MLP neurons of a small language model. Each row is named by its layer, matrix (gate and up: input weights) and neuron, and shows model dimensions 64-159. Each number is 128 + 24 x the weight over its row's rms, rounded and kept within 0 to 255. A neuron's up and down rows have the sign that makes its largest values positive.
A block is one neuron, or neurons of one layer that tend to fire together. Before each block is what it responds to, as a language model described it from the Wikipedia text at the highest values.

Token right after delimiters. Fires on the first token after a delimiter: "or" after an open parenthesis or hyphen ("(or", "metal-or"), thousands commas in numbers ("1,000"), and heading first letters after "==" ("P").
L4.gate391 [169 156 110 114 132 139 139 107 157 132 115 119 123 140 142  67 128 137 157 112 147  73 140 141 146  82 183 150 121 120 166  91 136 113 132 139 132 121 116 122 128 127 115 102 130  97 119 109 137 161 101 140 172 176  76 126 139 104 130  83 128 138 119 151 136 128 126 160 156 141  71  59 114 111 143 141 148 142 135 119 151  94  93  73 152 120 116 150  70 151 146 124 168 170 139 161]
L4.up391 [155 154  96 102 172  78 117 136 151 168 157 129 121  84 104 122 169 133 132 119 148 106 135 133 155 146 163 143 146 151 134 162 130 139 120 173 152 125  97 122 122  97 134 141 112  96 129 143 135 153 150 120 122 188 110  94  97 120 113 136  67 153 132  97 147 139 128 130 134 137  76 104 113 133 147 102 120 135 135 120 105 116 109  99 159 100 143 129 137 145 120 129 169 139  98  86]
L4.gate676 [178 164 115 106 112 139 116  84 157 128 154 142 104 127 147 113  92 113 169 123  99  74 139 125 104 132 171 204 116 136 146  98 121 165 105 144 154 158 115 109 135 153  98 113 141 115 106 106 130 144 115 136 128 144  96 134 151  76 142  88  96 176 107 148 116 131 108 147 123 167  97  82 105 166 163 162  90 132 148 143 159 126 121  89 124 169 121 168 106 118 127 131 138 153 126 148]
L4.up676 [146 172  95 104 140 144 117 122 137 108 161 131  68 129 157 116 120 162 144 118 114 111 143 111  96 139 168 131 129 143 117 140 103 183 130 143 135 145 114 116 138 136 147  68 152 140 118 104 111 123 101 130  99 144  92 131 122 102 116 128 144 165 116  93 144 147 118 122 115 129  99 136 122 136 141 104  93 175 153 138  99 123 145  96 154 130  91 186 131 141 106  97 133 124 165 114]

Numeric separators inside numbers. Decimal points and thousands commas right after the first digits of a number, plus inner digits, mostly in statistics tables and results, e.g. 32.2, 127,974, 5.83 m.
L13.gate36 [136  67 187 142 149 115 116 105 142 148 104 104 142 113 115 143 110 133 143 106 108 150 147 112 128 151 142 112 100 129 131  83 148 121  77 121 146  73 126 120  91 123  80 153 118 119  98 143 119 123 126 197 144 163  97 168 169 101 131 111 122 146 135 167  92 129 117 137 148 145  96 126 166 108 148 155  66 138 167 136 116 126 104 118 116 151 134 184 125 142 103 118 140 120  91  74]
L13.up36 [156 141  94 145 110 165  89 114 129 122 119  87 142 129 123 120  80 164 121 106  76 161 125 105 152 187 141 111 130 149 143 106 113 146 154 133 110 146  93 110 136 114 119 122 142 148 137 145 124 147 117 132 103 143 126 129 109 128 117 128  75 186 133 136  95 139 140 110 124 157  96  94  80 103 160 114 103 126 135 166  88 171 122  90 166 120 126 109 147 100 123 128 158 148 107 131]
L13.gate38 [165 100 139 140 104 128 153 119 148 142 113 106 130  75 114  98 175 171 118 145 111 165 137 166 101 119 171 118 146 115 105 148 119 128 118 122 134  77 102  87 148 111 137 116 134 124 152 132 130 132 125 125 113  96  87 116 143 128 116 115 113 101 123 138 101 116 139 137 134 162 127 139 130 138 149 159 141  84  96 114 147 105  80 145 129 123 157 164 122 117 143 115  92 102 116 110]
L13.up38 [136 139 128 102 133 141 146 115 107 174 124 123 129 134 113  84  96 105 175 141 132 137  84  93 154 121 117 122 134 103 162 108  98 139 167 116 101 100 110 138 156 147 141 120 181 142 145 141 148 139 137 144 163 180 143 129 171 111 167 108 128 130 133 131  90 125 122 113 109 147 120 117 112 120 155 116 140 113 117 212 130 156 147 150 119 132 170 114 116 128 151 165 164 136 119 161]
L13.gate189 [156 114 137 111 125 100 145 107 139 103 126 160 101 125 148 109 107 140 120 145 140 144 114 134  98 145 136 138 117 120 136 142 131 103 138  96  72 130 106  87 143 111 144  93 129 105 121 127 167 112 132 138  98 103  56 112 142 128 117  93 110 162 107 122  82 134 171 123 134 109 115 133 105  88 156 171  99 120 117 119 112 112  96 117 142 127 135 114  88 102 130  91 143 100 124 129]
L13.up189 [141 126 109 160 126  93 136 133 117 165  94 117 138  91 146 152  84 124 144 142 125 157 133 158 126  98 121  97 125 146 162 142 173 132 150 110 119 177 127 151 157  91 178 108 112 142 108 121 146 108 112 125 132 141 166  88 115 138 146 137 152 167 165 138 165  70 110 183 167 137 103 146  94 129 119 135 113 109 109 129 117 103 115 129 160 120 144 108 117 168  77 156 113  79 126 132]
L13.gate474 [145 194 132 171 123 134  74 134 151 132 148 151 101 143 115 109 148 149 163 115 109 143 144 144 103 111  88 144 148 133 135 125 131  97 136 118 131 144 114 141 144  89 134  98 122 144 157 100 113 166 157  82  99  96 131 139 138 163 131 122 104 135 138 129 118 119  89 159 115 148 141 161 141 100 126  93 105 127 135 172 154  73 122 138 100 184 129 131  59 113 153 133 158 140 140  95]
L13.up474 [159 147 100 191 132 115 144  90  87 124 141 105 131 131 145 122 145 140  51 140 133 139 138 137  89 123 156 128 128 146  98 129 157 118 101  93 139 128 120 118 120 110 156 132 104 125  92 115  94 125 114 132 144 112 103 128 135 137 110 119 110 102 136 154  85 127 106 165  87 164 101 149 169 135 123 132  86 127 133  92 145 122  68 131 142 129 152 147  87 132 145 126 130 169 122 106]
L13.gate517 [147 163 121 110 107 133 156 152 129 127 118  78 148 150 124 112 133 138  85 160 126  66 110 123 137 109 135 129 128 164 147 140 144 131 123 104 128  73 113 133 110  93 113 107 158 123 143 118 158 149  95 150 147 125  97 131 115 142 118 121 125 137 136 178  73 146 126 132 152 150 137  92 147  90 147 124 116 138 112 140 102 114 129  84 132  82 126  61 148  98 142 103 156 175 173 133]
L13.up517 [162 165 149 125 124 134 110  83 115 140 111 138 157  93 158 155 137  89 149 110  97 106 114 160 123 137 160 126 119 157 144 119 166 141 132 106 139 104  89 124 155 107 121 141 138 121 143 144 137 151  84 111 114 153  83  93 121  94 126 127 171 145 128 178  90 113 122 115 128 154  92 156  94 121 146 117 124 153 106 172 149 190 118 121 156 146 145 120 134 117 129  94 147 120 144 147]
L13.gate540 [175 161 101 112 158 120 138 109  81 153 118 128 142 107 108 110 151 167  87 150 112 118 155  89 135 154 118 109  84 166 144 180 138 157 102  99 148 105  98 106 120 127 133 104 128  97  93 105 121 153 111 136 116 151 123  99 134 131 149 133 126 156 129 112 125 107 171 133 124 129 146 173 145 143 138 114  95 163  98 160 115 162 128  98 154 140 157 111 157 139 129 122 115 129 107 129]
L13.up540 [141 159 143 130 120 168 152  88 129 117  98 129 172 140 154 154 112 161  81 156 105  99 117 119 169  85 133 126 110 148 108  86 160 135 158  96 125 147 119  93 137  81 113  77 120 154  95 103 121 151 107 135 188 160 145 103 113 137 108 115 132 138 140 138 136 143 160 122 150 142 117 154 125 156 111 148 112 123 106 156 164 130 135  91 165 142 141 137 146 104  73 161 105 168 141 145]
L13.gate710 [165 121 132 139 136 102 143 157 111  78 141  98 154 112 135 134 130 136 129 142 134 111 132 131 113 141 143 134  72 120 213 145 149 121 109  75 141 155  99  71 161  70 120 147 120 111 147 144 106 180 119 131 148 112  83 100 149 109 110 114 150 176 139 153 113 152 133 121 150 131 110 127 123 167 122 167  61 158 103 163 149 123 132  88 119 120 140 105 121 113 154  83 104 125 142 137]
L13.up710 [153 146 101 145 142 139 125 159 169 150 125 124 144 142 115 108 166 181 157 131 117 142 125 152 155 156 147 147  91 133 169 111 143 123 148 138 142 147 117 127 147 103 100  88 109 117 132  93  98 177 110 111 102 120 112 151 106 102  90 120 119 127 142 137 123 170 127 130 135 113  96 118 134 161 112 133 112 151 109 114 155 130 153 105 138 111 168  83 119 103  99 152 125 129  93 186]
L13.gate773 [139 124 117 102  78 155 125 134 146  94 118 153 139 109 121 152 192 141 126 169 111  93 175 140 114 117 118 139 138 131 136 159 121 136 167 111 142 165  98 113 118 123 105 114 140 157 143 127 154 115 124 190 150 154 113 115 117 139 162 151 125 179  88 119 121 139 132 113 146 141 115 132  94 138 114 169 159 133 113 157 110 108 112 129 129 129 137 106 124 139 190 148 149 123 139 117]
L13.up773 [102 133 124 146 137 152 130 176 125 165 111 117  90 178 133  76 128 149 117 189 139 156 120 158  92 121 118 145 120 118 128 128 171 112 125 128 100 123 108 101 165 133 113 137 104 175 108 122  94 124 111 118  81 132  94 125  94 115 107 151 111 148 133 156 118 138 129 124 116 128 141 140 119  93 175 141  81 129 102 101 134 123 134 148 122 171 150 145 125 147 116 137  88 150 133 144]

Punctuation after numbers. Periods, table pipes and dashes right after a number in lists, tables and dates, as in list markers like "2.", decimals like "64.02", and "12 March –".
L6.gate39 [142 159 157 113 156 107 127 136 146 132 118 146 136 155 148 182 131 105 178 136 142  99 154 149 106 125 165 143 124 149 150  95 160 138 110 137 167 141 114 133 119 156 118 144 119 158 147 163 107 128 115 199 192 148 132 156 137  89 156  70 131 140 106 157 179 132 111 144 159 159 125 136 132 108  72 115 135  97 117 103 153 135  81 120 135 122 134  99 100 114 140 127 127 120 111 155]
L6.up39 [121 109 101  95 103 109  90 151 132  80 124 143 131 131 153 122  73 128 152 135 128 138 147  69 115 107 108 147 158 135 130 126 146 145 100 141 141 133 121 149 145 126 137 155 157 122 154 126 111 178 123 149 144 136 124 150 155 106 122 110 174 106 139 114 113 112 101 130 135 131 144 115 107 117 152 131  93 105 138  78 108 156 127 213 177 167 110  84 134 127 135  84 124 114 105 133]
L6.gate419 [159 160 114 155 149 107 140 162 156 144 133  93 129 153 111 135 143 151 128 115 112 137 131 105 105 127 158 142 154 144 123 133 125 127  96 134 156 145 124 152 143 109 142  88 119 161 150 123 141 108 106 105 127  77  82 132 117  82 147 133 102 108 130 141 122 163 124  98 192 128 147 111 129 144 154 141 118 145 110 126 142 151 105  90 122  94 108 150 123 143 102 118 138 127 127 107]
L6.up419 [117  62  97 114 154 117 129 132 102 125 107 113 168 127 114 156 154 145 139 114 154 195 121 109 134  87  97 144 118 131 108 112 169 180 131 162 103 157 146 131  95 163 101  90  74 142 133 149 113 137 122 138 156 140 132 145 106  88 136 158 118  97 144 154 123  78 117 113 133 130  92 115 110 119 118 125 115 111 117 132  86 152 134 136 181  85 137 141 120  95 148 116 128 156 125 133]
L6.gate514 [145 155 123 111 137 117 172 118 109 115 135 139 168 132 148 119  97 113 151 145 146  45 122 131 124 107 143 182 127 143 138 113 167 143 127 139 135 172  72 142 173 120 109  96 122 158 113 116 129 157 132 140 156 159 110 150 130  98 148 123  92 136 142 153 128 145  93 139 144 150 100 105 144 125 127 146  86 129 138 136 139 122 134 111 155 167 127 127 121 121 156  86 139 111 155 160]
L6.up514 [115 111 102 115 167  84 106 144 136 134 160 169 106  94 157 124  93 105 184 130 150 101 161  80 130 151 125 142 150 127 126 114 156 155 138 111 143 104 132 147 100 125 137 148 121 136 154 179 125 183  94 134 120 133 160 148 115 131 129 117 116  87 144 145 133 184 100 162 128 144 119 119 130 111 142 135 143 125 156 112 131 128  94  91 154 157 103 126 154 173 141 140 106 101 114 139]
L6.gate654 [184 130 142  99  89 129 104 110 119 126 146 132 115 157 156 111 141 162 134 124 125 154 132 149 168 158 157 149 116 134  96 139 164 141 145 127 140 166 138 140 127 141 126  93 179 116 154 166 126 146 126 147 159 116  89 137 151 118 141 112  70 167  85 138 152 134 132 162 117 154 132 107 119 132 187 138 120 157  82 160 112 125 128 143 136 145 107 167  91 111 195 121  85 109  82 129]
L6.up654 [124 114 131 129  82  97 136 141  83 161 127 142 148 141 172 159  99  78 156 140 153  99 153 138  87  91 181 148 108 133 105 108 151 147 130 154  88 128 129 103 110 116 146 148 123 168 145 122 128 128 120 123 123 128 144 138 139 158 115 148 125 105 176 122 126 106  94 118 150 160 110 133 139 136 105 153 124 137 141 139 173  79 101 122 172 156 105 124 128 139 140  91 125 139 127 101]

Words inside titles. Function words and pronouns in the middle of song, album, film or episode titles, such as Let You Go, Back to Texas, Guys and Dolls.
L13.gate49 [ 72 133 126  97  96 161 140 128 143 100 150 179 135 119 118 140 181 148  79 123 159 128 182 165  86 133 153 133 137 135 144 144  98 110 123 155 113 131  91 117 116 139 106 191 158 138 135 118 139  88  82 146 123 141 146 101  82 120 143 139 135 142 109 147 112  97 124  93 174 122 111 111 145  95 143 163 111 126 116 151 164 135 115 131 126 134 111 115 107 180 154 111 110 137 109 108]
L13.up49 [125 151 125 143 136 174 148 152 123 129  69 147 194  81 109 128 163 154 118 141 105 140  99 138  86 133 149 133 138 134 138 162  86  82 113 134 104 144 125  89 141 144 157 112 124 124 105 113 154 159 132 103 102 164 136  97  80 176 104 122 126 110 143  86  89 108 127  96 135  91 128 144 155 123 104 110 121 122 122 126 113  98 138 123 119  82 143 124 151 126  76 120 103 137 131 140]
L13.gate59 [121 142 146 165 126 138 122 121 117 100 121  79  93 113 165 159 143 139 127 133 113 143 124  96  93 146 132 130 114 149 189 178 172 149  97 108 160 103 144  99 126 142 119 121 118 133 116  63 126 145 121 131 127 130 141 130 102  98 122 131 112 130  96 169 123 141 142 158 134 126 140 140 149 170 145 163  80 138  92 133 130 111 135 123  94 118 124 145 106 151 162 107  87 153 172 136]
L13.up59 [154 105 114 104 128 128 115 122 156  88 121 169 119 151 128 142 162 152 107 120 146 160 123 113 104 118 165 118 111  94 149 120 143 149 135 117 138  99 123 106 137 135 153 157 123 162 145 135 136 143 112 115 148 170 131 170 167 120  82 122 169 112 128 125 141 153 148 127 149 123 147 145 153 125 133 162 122 132 143 123 143 145  86 136 140 128 115  87 132 188 166  96 158 159 157 165]
L13.gate112 [112 167 156 130 119 143 168 141 146  90 107 101 143 107 147 120 145 111 141 140 123 119 108 127 189 117 134 141 140  65 151 136  75 106 112 106 101 146 153 126 165 133 101 111 126 136 129 107 145 118 123 158 102 144 155  99 130 142 158 132 134 139  93 113 116 145 145 112 178 107 107 144 136 127 100 122 120 132 132 131 170 147 147 121 179 144 125 127 132  96 120 175 103 111 121 163]
L13.up112 [ 92 176 123 155 116 139 150 173 113 129 113 136 167 101 176 157 114 142 174 132 150 139 139 145 166 145 121 128 170 107 165 138 156 170 125 148 110 130 124 124 129 126 111 155 142 145 137 108 138 125 148 145 153 156 149 118 123 124 145 162 128 130 148 143 123  97  88  85 134 135  86  81 131 128 139 109 125 124 114 135 152  98 129 108 129 148 107 123 146 131 130 130 135 149 134 142]
L13.gate335 [139 153 167 116 138 143 139 138 155  93 142 123 147 102 150 149 163 142 147 115 114 132 132  84 116 147 147 138 138 118 134 129 152 123 111 115 116 124  87 143 201 125 110 133 157 135 130 118 144 100  48 128 121 148 111 140 164 165 114 119 122 127 116 138 111  94 117 115 123 125 122 157 149 123 137 123 171 101 142 145 141 172  75 143 111 132 123 171 134 117 103 145 120 155 207 116]
L13.up335 [128 135 136 162 116 115  81 176  99  78 160 118 106 142 132 149 132 168 148 127 126 128 149 119 151 143 136 132 142 111 110 148  97 144 143 139 155 153 173 133 111  82 106 114 121 124 138 115 130 134 138 132 149 130 147 102 157 130 130 124 128 140 132  91 100 113 102 147 116 145 110  79 127 115  84 173 132 132 114  92 112  92  89 168 119 108 114  83 153 128 118 103  89 153 130 134]
L13.gate405 [127 103 141 140  93 133  94 134 170 144 132  97 118 126 132 112 120 113 111 101  82 144 122  96 142 178 109  84 132 124 135 150 116 106 116 138 140 120  93 151 130 137 120 133 151 117 132 112 133 114 166 161  92  93  86 123 167 132 150 146 154 133  99 123 123 124 107 107 165 174 147 121 118 123 125 135 147 145  84 106 102 157 118 222  91 126 123 141  77 131 106 116 160 148 156 118]
L13.up405 [132  95 141 165 103 128  98 120 155 105 144 149 139 116 187 111 127 116 139 117 124 169 106 140 120 157 103  98 108 152 136 138 121 125 176 115 124 143  90 133 129 164 113 131 144 146 148 129 140 129 124 116 169  94 131 140 120 119 110 122 125 118 118 125 131 137  92 121 148 150 107 144 122 118 136 100  99 144 133  82  96 148 103 194 137 112 117 152 135 163 103 108 142 142 121 170]
L13.gate495 [112 113 133 130 164 123 153 136 154  98 180 128 133 158 114 163 153 118 106 141  99 133 141 158 111 150 138 110 145  90 157 157  87 128  97 119  61 132 147 125 155 135 122 142 167 125 121 145 138 134 111 137 127  87 126 128 145 142 140 149 133 136 101 133 135 155 147 120 134 123 171 121 130 144 105  59  79  81 113 114 134 110 120  92 138 119  87 118 130 138 119  83 124 159 138 138]
L13.up495 [148 143 180 179 137 158 136 139 109 152 138  98 152 116 152 123 124 142  94 146 130 133 113 157 118 118 114 136 128 116 141 155 155 146 114 149 125 117 138 144 109 122  55 114 140 157  98  86 135 157 155 109 138 126 125  72 119 102 152 117 126 132 116 126 123 143 111 145 125 166 107 138 104 144 120 135 151 134  95 163 147  89 155 134 140 124 148 123 178 140 145 145 133 137 111 121]
L13.gate662 [156 133 136 136  97 161 144 155 156 139 136 118 137 118 148 139 120 158 100 174 121 151 139 112 119 106 147  53 153 133 126 133 123 158 145 111 113 156 136 110 139 105  85 117 116 141 127 129 119 153 134 135 181 131 180  96 133 120 176 130 128  82 130 127 132  75 115 111 160 118 116 112 176 155 120 113  84 109 147 139 153 130 148 118 131  94 144 107 117 128 178 115 112 138 122 138]
L13.up662 [105 113 144 134 150 121 106 188 143 126 143 139 164 187 133 138  74 123 158 144 165 121  98 101 111 102 130 183 124 128 151 139 155 119 129 133  89 126 107 127  88 106 117 104 156 132  89 121 134 122 154 145 135 125 135 141 136 123 119 102 127 121 141 146 139 105 123 121 127 115 169 140 101 104 119 113 102 119 111 143 156 115 123 160 127 153  91 107 143 117  94 130 136 164 158 112]
L13.gate775 [161  80 121 140 131 153 167  93 133 159 138 117 152  93 153 150 127 137  87 168 124 147 186 139 102 125 136 131 153  78 133 122 121 149 174 110 113  83 130 134 132 141 139 160 128 105 131 108 158 151 109 140 114 158 144 134 133 101 144 153 126  94 121 125 110 141 156 102 146  67 168 186 181 106 111 110  91 117 116 122 109 121 106 141 132 148 123  78  65 141 138  73 102  89 138 152]
L13.up775 [108 122 145 151 105 188 143 143 120 147 147 133 165 122 170 164 118 131 144 163 163 152 126 173 125 108 131 111 171 124 121 174 201 105 139 118 104 151  99 127 136  95 117 122 147 163 128 130 122 140 122 137 145 188 151 138 114 145 151 132 128 153 127 140 181 133 135 103 150 142 119 143 212 133 128  94 140 139 123 168 174 125 107 158  64 144 133  88 127 134 115 128 123 155 133  99]

Possessive 's suffix. Possessive 's (or ’s) attached to names and nouns, often in titles, credits, and lists, e.g. Madonna's, Christie's, family's.
L6.gate11 [105 155 168 129 117 121  77 133 154 132 150 129 166 136 152 105 100  94 111 169  86 110 129  99 124 118 147 134 102 148 109 153 182 132 115 175 134 135 147 128 142 145 100 139 198 122 159 138 118 131 124 173 130 124 139 158 100 121 120 150 132 136 136 103 118  91 101 120 122 118 137 124 111 142  91 129 107 158 165 161 116  92 136 130 164 123  89 102 137 147  96  85  82 120 135 131]
L6.up11 [157 131 148 124 155 152 152 125 117 119 112 123  97 124 173 144  77 118 117 104 116 137 143 136 132 133 169 135  71 149 142 114 173 139 167 146 116 146 115 150 126 109 116 145 154 132 101 143 112 135 113 119 143 114 141 123 130 137 121 132 129 126 101 103 178 150 125  99 107 117 121 126 173 132 186  68 102 175 137 156 155 150 144 130 131 147 138 169 125 111 124 129 149 132 106 144]
L6.gate376 [111 116 139 112  99 107 118 143  51 146 143 113 159 107 142 119 101  98  97 125 116  90 151 132 113 116  93 137 169 111 122  77 159 112 111 133 149 119 145 159 119 111 114 120 151 131 149 101 163 121 156  72 114 130 158 123 144 155 120 155 181 135 131 142 139 101 101 126 115 116 127 135 131 127 106 137 116 123 100 128 140  98 172 161 126 138  67 138  95 147 134  88 148 163 145 121]
L6.up376 [115 164 141 109 119 108 143 138 168 124 104  78 120 150 153 146  95 114 155 141 104 119 121 133 138 114 126 109 140 152 141 145 190 139 103 175  95 138 132 133 131 179  84 157 109 114 132 151 144 141 113 108 177 144 146 118 124 129 109 119 148  78 150 129 146 158 141 131 139 159 125 133  86 115  91 108 118 150 139 138 159  94  60 111 122 136 145 174 101 133 100  49 117 174 156 101]
L6.gate558 [156 148 187 136 134 165 144 149  73 116 113 102 141 141 171 142 125 153 142 132 142 102 145 152 106 137 140  98 165 117 103 100 148  85 111 114 143 112 111 131 123  95 109 115 147 151 124  97 129 100 142 105 130 112 158 104 165 131 130 133 198 133 116 164  88  90 116 132 102 134 158 169 182 140 138 137 139 137 132  94  96 136 121 163  81 106  69 141 188 104 150 172 169 156 153 150]
L6.up558 [ 92 132 119 120 132 182 102 104 100 114 113 104  96 139 156  89 149 135 133 130 142 140 134 142 122 115 143 122 149  86 159 130  88 124 159 125 142 111 123 104 118 157 111 157 102 131 115 123 131 101  89 118 126 128 115  83 151 202 115 110 124 124 128 153 125 131 133 124 110 103 160 111 139 192  86 118 120 140  96 113 106 107  91 132 121 153 140 152 121 151 140 119 159 125 137 107]
L6.gate560 [151 122 167 128 111 124 124 133 108 130 126  97 161 102 118 109 100 125 118 164  92  98 158  99 148 107 143 114 142 131 123 111 137 125  94 150 107 137 102 152 104 155  93 113 100  74 104 122 107  94 111 123 176 154 151  77  89 147 117 137 186 124 142 121 128  99 145 165 113 107 110 124 115 143 105 123 130 146 119 153 102  77 141 169 120  80 130 155 131 197 128 109 139 138 193 131]
L6.up560 [116 127 127 123 145 110 109 157 126 138 138 113 110 119 136 171 150 124 129 122 135 101 157 115 122 131 108 183 137 144 145 109 122 166 128 152 144 119 124 130 156 130  93 140 148 102 124 107 140 153 158 126  95 125 144 158 131 119 127 101 157 116 145 153  90 152 131 138 134 139 109 131 133 126  96 139 115 171 116 122 144 118 137 134 151 132 128  71  92 122  99  54 125 156 150 166]

Proper-name word endings. Final or middle subword pieces that complete capitalized proper names, such as surnames, teams and places, e.g. Sand-ers, Kn-ights, Spr-ings.
L4.gate62 [121 119 122 162 164 152 154 151  96 128 173 140 163 128 165 130 102 124 102 123  92 164 123  84  92 135 144 148 123  98 172 167 143 147 123 157 114 105 121 114 154 160 111 173 124 114  94 116 158 141 138 168 139 129 149 132 137 156 147 129 110 105  89 133 134 127 134 131 124 108 129 171 121 126 124 169 117 157 146 109 111 126 136 156 142 138 103 137 131 127 120 106  97 148 111 150]
L4.up62 [108 114 113 136 144 115 115  97  82  59 132 117 177 121 136 149 130 117  96 182 124 182 104 153 117 175 160 100 139  94 140 156 130 143 161 131 151 136 151 170 120 117 181 118 118 190 142 122 117 143 130 124 109 148 178 139 104  96  83 153 142 135 141 166 106 111 130 107 149 126 152 130 134 102  93 154 119 153 136 168 117 146 122 165 115 113 112 179 164 149 183 141 109 152 113  66]
L4.gate168 [136  89 166 133 148 111  95 136  69 100 158 110 159 152 129  99 137 122 121 154 110 105 160  93 104 106  84 149 166 139 102  88 166 130 127  92 110 115 153 125 109 131  98 113 177 133 135 109 152 147 122 103 139 111 142 118 103 143 153 147 151 131 126 112  92  72  97 145 114 105 147 151 132 119 152 149  63 142 154 143 150 132  97 164 128 143 132  86 176 149 142 120 116 166 199 124]
L4.up168 [140 122 104 127 157 162 163 134 121 145 106 124 102 126 157 144 129 167 143 120 133 156 122  96 128 138 168  73 104 104 110 136 116 166 128 131 170  96 120 101 158 114 100 182 109 106 135 137  93  91 123  96 123  69 112 163 141 125 108 144 132 152 134  98 116 135 128 139 132 124 133 165 181 122 139 127 118 127 112 118  95  73 128 151 127  78 156 137 136 158 154 126  88  89 123 106]